Weights of a small GPT-style language model, trained from scratch on English Wikipedia: width 256, MLP 1024 tanh GELU.
MLP neurons of a small language model. Each row is named by its layer, matrix (up: input weights; down: output weights) and neuron, and shows model dimensions 128-255. Each number is 128 + 24 x the weight over its row's rms, rounded and kept within 0 to 255.
A block is one neuron, or neurons of one layer that tend to fire together. Before each block is what it responds to, as a language model described it from the Wikipedia text at the highest values.

Description: Row breaks in tables/lists. Newline tokens ending rows of pipe tables, list items, or infobox fields before the next row, dash item, or section heading, sometimes also an opening parenthesis inside such fields.
L2.up745 [124 147 124  73 124 116 106 170  99 114 146 124 127 109 143 224 109 111 131  70 159 151 187 101 153 125 148 131 115 129 158 103 139 115 143 166 151 151 141 111 141 149 147 131  98 130 117 121 135 122 102 116 168 108 109 123 130 127 135 132 130 153 110 157  40  63 152 162 148 114 127 122 137  89  90 118 122 147 157 163  76 129 137 132  97 119 129 125 125 145 141 100 131 121 145 114 104 148 125 105 166 135 119 105 110 106 145 124 145 113 106 123 144 175 129 139 129 120 135 128  99 149  82 130 162 113  82 142]
L2.down745 [155 141 142 105 103 174 125 144 110 121 121 131 105 126 163  95 138 103 116 150 123 163 135 132 120 115  76  78 114  70 128 107 141 132 157 127 122 170 151 154 111 134 201  87 149 174  76 107 122 126 140 178 115 129 124  79 157 154 144 135 102 135  97 133 128 125 124 134  85 132 102 107  95 154 116 106 128 128 121 134 123 133 122 140 130 145 156 104 144 142 122 103  95 127 146 129 136 111 111  86  78 141 163 161 152 130 117 124 124 125 109 107 102 140 169 105  99 122 126 103 173 212  70 109 133  81 129 113]

Description: Of after nouns. Mostly of following an abstract noun (theme of, purpose of, pleas of), plus hen in sentence-initial When, table-row pipes, and name fragments.
L8.up0 [148 155 108 109 120 126 133 131 169 107 105 141 116 134 150 119 132 151 141  93  78 144 135 192 167 153 126 108 114 179  92 109 148 109 117 126 100  94  93 146 147 137 105 172 143  95  68 145 100 112 108 142 139 171 115 114 130 124 119 148 111 131 165 106  98 118 156 121 147 102 107 102 151 156 141 146 113 136 157 177 134 147 138 164  88 113 139 125 162  85 116 120 134  99 131 132 131 134 125 136 140 181  66 133 117 117 161  93  87 180 111 135  99 143 102 157 125 118 111 129 127 159 132  96 132 115 159 148]
L8.down0 [216 118  97 134 123 132 105 131  95 114 115 145 174 135  76 116 113 158  98 132 107  92 114 145 161 147 155 150 119 157 151 151 138 178 128 117 125 104 131 123 125 125 110 135 126  90 135 165 135 145 135 131 167 101 148 175 157 119 115 114 137 108 138 125 162 127 153 107 139 131 151 120  99 110 115 148 105 123 141 131 133 129 101 119 107 113 118  96 138 171 130 132  48 123 106 112 137 118 135 118 109 143 138 109 148 115  95 130  97 120 121 145 103 127 130 181 102  56 121 131 255  97 135 127 139 128 119 125]
L8.up120 [152 122 118 114 140 142 134 114 152 123 143  98 124 126 143 111 147 133 119  99 116 109 143 179 144 157 127 184 184  82 184  71 205 138  76 131 127  96 113 172 145 134 104 112 148  93  96 114 130 126 131 123 120 185 136 109 100 137 180 135 124 130 144 114 140 140 143 105 107 111 138 129 128 117 151 156 130 117 143 126  99 113 121 147 125 103 140 125 167 116 149 152 162 119 109 150 125 129  94 130 144  75  90 154 113 104  91 118 138 135 116 105 163 156 150 123 146 116 136  72 110 103 119 116 151 104 125 147]
L8.down120 [109 126 141 103 115 149 138  92  88  95 152 187 109 138 118  73 129 133 146 145 139 136  77 118 128  71 126 103 121 121 153  90  83 128 127 183 121 103  92 111 152 130 152 114 122 158  94  85 140 196 119  96 124  97 113 142 143 145 138 158 138 155 129 168 173 144 102 123 145 120 137 141  93 123 131 159 135 107 106 176 133 124 100 106 111 107 142 112 110 159 139 137 161 157 136  74 152 116 124 131 131 123 142 137 145 136 127 165 145 115 107 119 126 137 122 149 125 153 151 135  84 126 184 155 134 104  89 145]
L8.up734 [154 152 116 142 135 142 143 113 135 122 100 110 142 164 116 147 107 105 139 109 126  99 106 137 178 165  89 141 143 151 188 105 184 124 127 114 161 114 132 136 118 131 167 160 122 141  88 115  96 151 130  84  93 146 127 120 109  91 109 116 140 111 146  80 120 139 134 134  92 117 176 142 124 105 120 149 147 140 123 143 128 124 131 156 108 132  85 120 179 141 126 132 120 120 151 116 153 141  95 111 112 114  96  74  75 122 113 100 131 115 115 132 134 157 105 101 130 145 129 140 120 127 133  81 140 151 128 120]
L8.down734 [137 147 115 121 115 110 100 155 130 145 170 130 135 135 134  78 120 120 128 139  96 100 170 115 107 172 111 129  96  88 103  98 124 135  56 102  66 121 191 128 150 180 138 131 153  87 134 118 144 119 145 158 112 117 158 144  99 123 117 100 175  84 120 160 120 153 150 119 103 151 104 156 155 126 130  92 124 131 132 135 112 129 113 118 145 133 141 138 120 134 108 108 157 148 110  99 111 133 171 128  98 155 166 147 153 158 155 111 140 127 168  91 127  93 166 120 116 130 135 165 152 128 153 159 109 116  98 132]
L8.up957 [149 136 132 121 113 149 105 112 116  87  99 136 114  98  96 125 138 130 117 145 130 125 159 116 174 146 161 150 126 115 153 118 129  95 107 162 161  88 148 147  98  95 106 160 153 114 141 141 148 179 106 134 149 169 144 125  92  92 125 113  90 136 146 139 145 126 115 145 117  97 164 105 169 114 160 123  85 114  99 153 101 119  99 136  87 118 102 128 125  90 166 137 115 125 140 147  96 125 117 135 165  82  90 110 110 140 168 115  94 154 121 122 107 140 143 116 116 145 126 177 133 109 132  54  81 131 139 158]
L8.down957 [111 157 100 189 154 145  71  91 129 119 142 136  97 122 144 139 125 137 149 128  94 141 132 144  92 140 155 124 121 112 152 123 138 157  98 102 132 164 135 126 137 131 120 138 100 113 141  96 132 109 130 180 133 123 114 121 153 103 112 124 158 149 104 187 157  84 154 118  88 137  86 137 119 130 130 149 148 106 135 117 123  94 145 148 124 134 134 144 126  61 135  99 139 103 182 142 138 139 151 125 149 115 191 145 160 110  79 119 157 100  93 161 110 108 140 105 132 102 106 118 131 109 116 141 124 144 107 124]

Description: Verb-completing word pieces. Final word pieces that complete a verb before its object or complement, such as defeat|ing, mu|st, visit|ed, lo|st, also of and as after nouns.
L9.up180 [ 86 140 131 132 132 131 137 122 111 111 168 110  94 120 102 119 155 119 103 115 145 109 163 151 140 153 132 111 138  95 141 126 155 131 141 159 129 119 127 213 138 161 136 141 123 144  83 109 145 129 121 136 108 128 133 123 102 126 162 119 139 143  89  99  90  62 147 123 154 124 142  97  72 120 134 118 142 116  93 131  96 106 120 111 144 135 130 144 158 127 162 116 136 140 103 171 109 116 122 167 132 109 106 157 118 114 110 133 110 118 124 112 169 190  61 140 110 122 109  56 123 123 109 112 131 141 110 121]
L9.down180 [155 112 129  75 153 128 135 124 189  83 120 136 148 141 118 108 150 122 168 136 138 146 109 119  81 122 110 131 101 142  72 123 107  59 122 105 121 155 168 107 119 170 106  87 153 101 103 161 122 121 129 121 129 134 144 118 173 158 163 132 151 115 103 113 184 150 129 120  99 101 152 150 156 141 100 148 141 104 155 114 107 123 171 155 149 137 110 153 113 139 110  96 132 143 119 152 147 105 138 107 146 114 161 171  99  89 147 135 143 175 137 150 121 124 159 137 166 149 122 125 144 112 127 159 115 107 136 132]
L9.up428 [139 129 100 126 125 142 136 163 140 121 157 128 131 151  87 119 130 132 108  83 136  83 122 152 134 176 148 156 169 173 169 133 122  85 126  79 165 123 135 174 139 174 161 138 132 113 103 145 107 154 157 113 160  98 102  99 133 130 154 119 110 180 133  77 121 124 126  98 154 121  92 117 111 134 136 100 160 118 155 129  98 120 109 160 141 161 109 132  86 130 194 151 157 104 127 143 142 130 134 130 157 124 124 163 136 109 132 141 154 138 101 164 161 136 103 139  91  78 142 126 110 148  80 120 132 110 146 140]
L9.down428 [219 165  63 117 125 115 131  99 121 166  79 148 114 118 136 120 118  96 114 123  98 137 143 153  73  97 111 137  88 118  99  91 137 139  98 142 164 130 184  95 169  87 114 114 113 109  82 141 132 137 106 127 116 113 115 120 123 126  84 146 137 128 144 126 179 154 112 148 152 106 156 102 133 125 117 184 109 129 127 143 139 102 111 127 137 100 116 138 133 125 112 110 105 131 109 107 130 104 135 160 148 148 130  97 111  94 125 133 148 127  94 151 130 147 140 142 130  97 118 164 216 138 151 137 124 131 138 119]
L9.up473 [137  98 137 130 124 132 122  77 146 110 130 148 131 125 144 140 149 131 136 111 131 143 117 165 125 165 179  99 147 104 143  96 135 135  90 117 123 116 110 135 150 150  92 147 141  88 111 119 101 136 102 172  96 101 135 132 141 124 202 114  79 144 140 127 163 115 171 113 116 131 117 129 117 135 170 112 148 124 156 142 125 141 169 121 135 145 132 159 194  97 151 129 145 111 151 156 133 126 146 138 155  60 116 103 102 107 125 131 126 143 133 186 147 147  93 130  96 151 103 130 115 145  96 124  97  87 112 142]
L9.down473 [147 159 148 119 139 127 134 145 158 133 108 115 109  92 105 135 103 109 122  96  80  60 155 115 126  92 157 126 140 102  87 100 125 146 100 125 109 125 139 129 163 154 123 125 104 112  83 126 174 148 176  71 141 114 109 142 102 119 149 112 145  99 123  94 119 144 143 123 136 112 165 162 141 138 163 124 118 130 136 127 109  83 137  75 147 150 133 125 138 150 151 136  95 127 144  86 134 140  95 142 160 157 153 116 137 150  96 149 160  85 125  98 124 119 120 163 100 100 150 143 104 112 105 142 176 120 150 119]
L9.up893 [160 138 143 104 109 132 150 113 134  76 147 163 157  99 110 175 183 162 116 114 160 132 115 188 122 129 160 141 146 118 101 121 136 148 128 104 101 108 100 140 128 155 119 162 115 117  98  93  91  90 144 129 116 123 135 130 140 103 124 122  99 161 149 113 137 105 158 139 126 110 136 107 106 149 118 138 142 124 134 135 125 145 156 148 114 139 113 129 140 103 165 160 144 125 113 159 112  96 132 154 150 144 161 159 101 116 147  91 160 139 131 123 136 115 133 175 104 109  62 133 116 153 123  96 112 126 154 149]
L9.down893 [181 136 146 107 157 114 137 109 130 125 144 115 129  77 113 106 118 121 129 115 114 146 131 116  87 112 136 132 110  75 135 131 110 114 120 128 156 133 130 112 114 105 130 113 132 110 155 180 126 107 138 101 152 127 127 110 143 122 131  77 144 167 137 104 140 167 143 143 146 141 126 130 107 125 166 138 142 117 122 144 123 118  63 145 119 130 147 126 166 122 149 135 155 149 109 105 170 110 134 134 169 142  82  81 139 107  96 141 124 137 125 159 140 166 138 119 155 145  90 102 130 131 143 116 117  87 140 140]

Description: Table cells and word fragments. Fires on empty or score cells after | in wiki tables, on line breaks after === headings, and on mid-word pieces like pri-va-te, Sta-tistics, ri-val.
L8.up407 [131 180 157 144  82 155 118 155 108 141 134 131 141 111 168 124 137 112 144 127 133 112 143 121 169 111 123  95 137 158 118 211 147 138  87 146 108 117  75 107 131 167 132 113 119 136 122 156 123 101 165 152 128 137 120 129  89 133 136 132 127 115 155 135 116 113  94  88 116  94 193  80 128 133 131 123 134 149 115  94  93  98 107 155  78  95  99 118 122 164 154 122 138 118 120 125 126 148 123 116 129 119 129 135 136 110 122 123 140 188 139 149 130 138 104 121 119  73 142 154 123 125 126 138 119 136 110 113]
L8.down407 [121 117 142  58 164 140 134 117 150 134 140 157 141  90 139 165 113 166 120 107 146 170 133 119 111 118 149 138 145 128  74 109 137 112 119  99 146 157 154 189 134 103 143 161 160 163 171 113 153 135  87  94 128 166 115 126 142 130 117  92 100 140 138 139  92 109 144 136 158 140  61 141  62 112 132 120 148 132 101 152 125 117 160 143 160 126 135 137 129 134 127 102 108 116 152 186 144 140 131 117 143 164 106 122 107  86 101 128 130  88 150 113 140 129 102 128  93 145 113 107 116 135  71 136 102 122 145 126]
L8.up814 [ 87 152 116 107  90 130 134 133 133 121 150 151 155 165 129 143 101  63 142 110 143  91 117 113 167 137 125  99  89 164 148 148 121 125 115  98 104  81 109 113 124 133 151  91 121 120  99 134 101 145 134 155 157 113 139 138 135 107 149 135 137 136 135 164 125 139 146 102 120  82 124  92 110 120 120 120 146 138 126 163 130 109 140 111 109 110  83 137 144 186 146 102 121  94 144 129 124 130 130 105 137  97 158 115 115 121 143 147 136 173 127 155  88 130 140 114 143  98 139 131 110 140  85 168 133 120 123 133]
L8.down814 [ 97 133 145 174 191 116 156 115 108 133 100  95 119  91 165 116 133 139 161 178 119 161 136 118 130 100 148 126 154 123 126 115 125 125 104 116 137 131  66 146 157 153  80  96  96 143 130  98 133 164 113  59 116 165 111 144 119 131 136 134 119 101  97 145 158 109 120 124  83 132 163 170  96 142 115  88 158 160 134 126 112  96 129 147  81 102 163 173  84 116  96 129 117 137 143  90 154 156 116 114 134 174 129 125 151 152 112  99  90 133 123 141 164 105 112 127 144 131 119  97 111 120 127 126 141 113 144  98]
L8.up834 [117 125 110 135  67 176  82 130 132 141 134 138 111  76 152 116 137 110 145  94 140 157 164 138 146 127 130 141 167 119 118 147 177 107 114 156 144 152 102 122  89 173 119 128 102 125 130 106  89 115 108 162 145 136 124 142 114 116 123 104 137 156 159 173 124 120 108 129 127 130  96 109 131 126 121 138 156 123 162 188  68 128 149 154 113 127 134 129 111 117 161 109 136 119 127 149 145 131 113 110 131 106 140 129 157 116 148 130 123 123 132 110 103 128 156  91 189  79 106  99 114 105 137 139 135 140 118 188]
L8.down834 [150 125 123 137 163 157 147 125 126 105 123 148 128 101 166 105  71  93 157  72 145 154 142 119 137 135 119 162 110 124 136 125 146  84  82 134 141 154 122 117 135 140 101 139 125 168  61 137 118 104 127 142  96 161 139 124 108 122 103 122 126 101 157 136 130 126 177 130 135 113 148 112  97  92 183 168 137 111 137 110 171 124 121 122 106 139 152 128 159 125 158 163 146 111 116 125 150 127 114 144 157 140  77 116 118 145 123 139 183 129 148 114 126  86 116 121  88 130 146 107 104 126 129 135 128  73 117 114]
L8.up875 [128 147  85 105 154 131 107 130 132 132 136 154 132  88 154 162 120 119 132 116 136 170 172 104 164 117 142 114 144 124  95 141 111 106 144 149 130 136 133 136 113 141 115 104 131 129 109 108 100 116 110 151 105 154 119 118 129 119 142 148 163 130 142 156  89 125 133 126 116  78 164 113  92 134 149 131 124 161 166 145  91 146 152 141  67 144 120 122 163 110 136 119 138 116 190 156 123 130 133 118 160 155 109 125 128  82 159 138 111 133 147 129 143 113 133 123 132  95 108 166  91 129  55  75 160 138  88 146]
L8.down875 [130 114 113 127 144 180 121 121 138 162 127 150 125  95 125 103 120 142 169 145 167 185 154 103  97 116 101 123 111 110 100 132 113 119 125 157 124 159 111  74 132 147 162 125 155 119 130 149  96  90 158 115 123 143 143 180 127 148 161 130 148 140 147 154 109 133  94 129 127 113 139 136  62 140 144 134 124 150 113 177 160 147 104 124 120 148 114 154 137 151 113 139  73 105 126 137 139 121 113  55 141 134 104 147 125 104 153 130 179 108  87 125 127 108 173  99 163 117 124 146 124 137  99 103 132  60 111 138]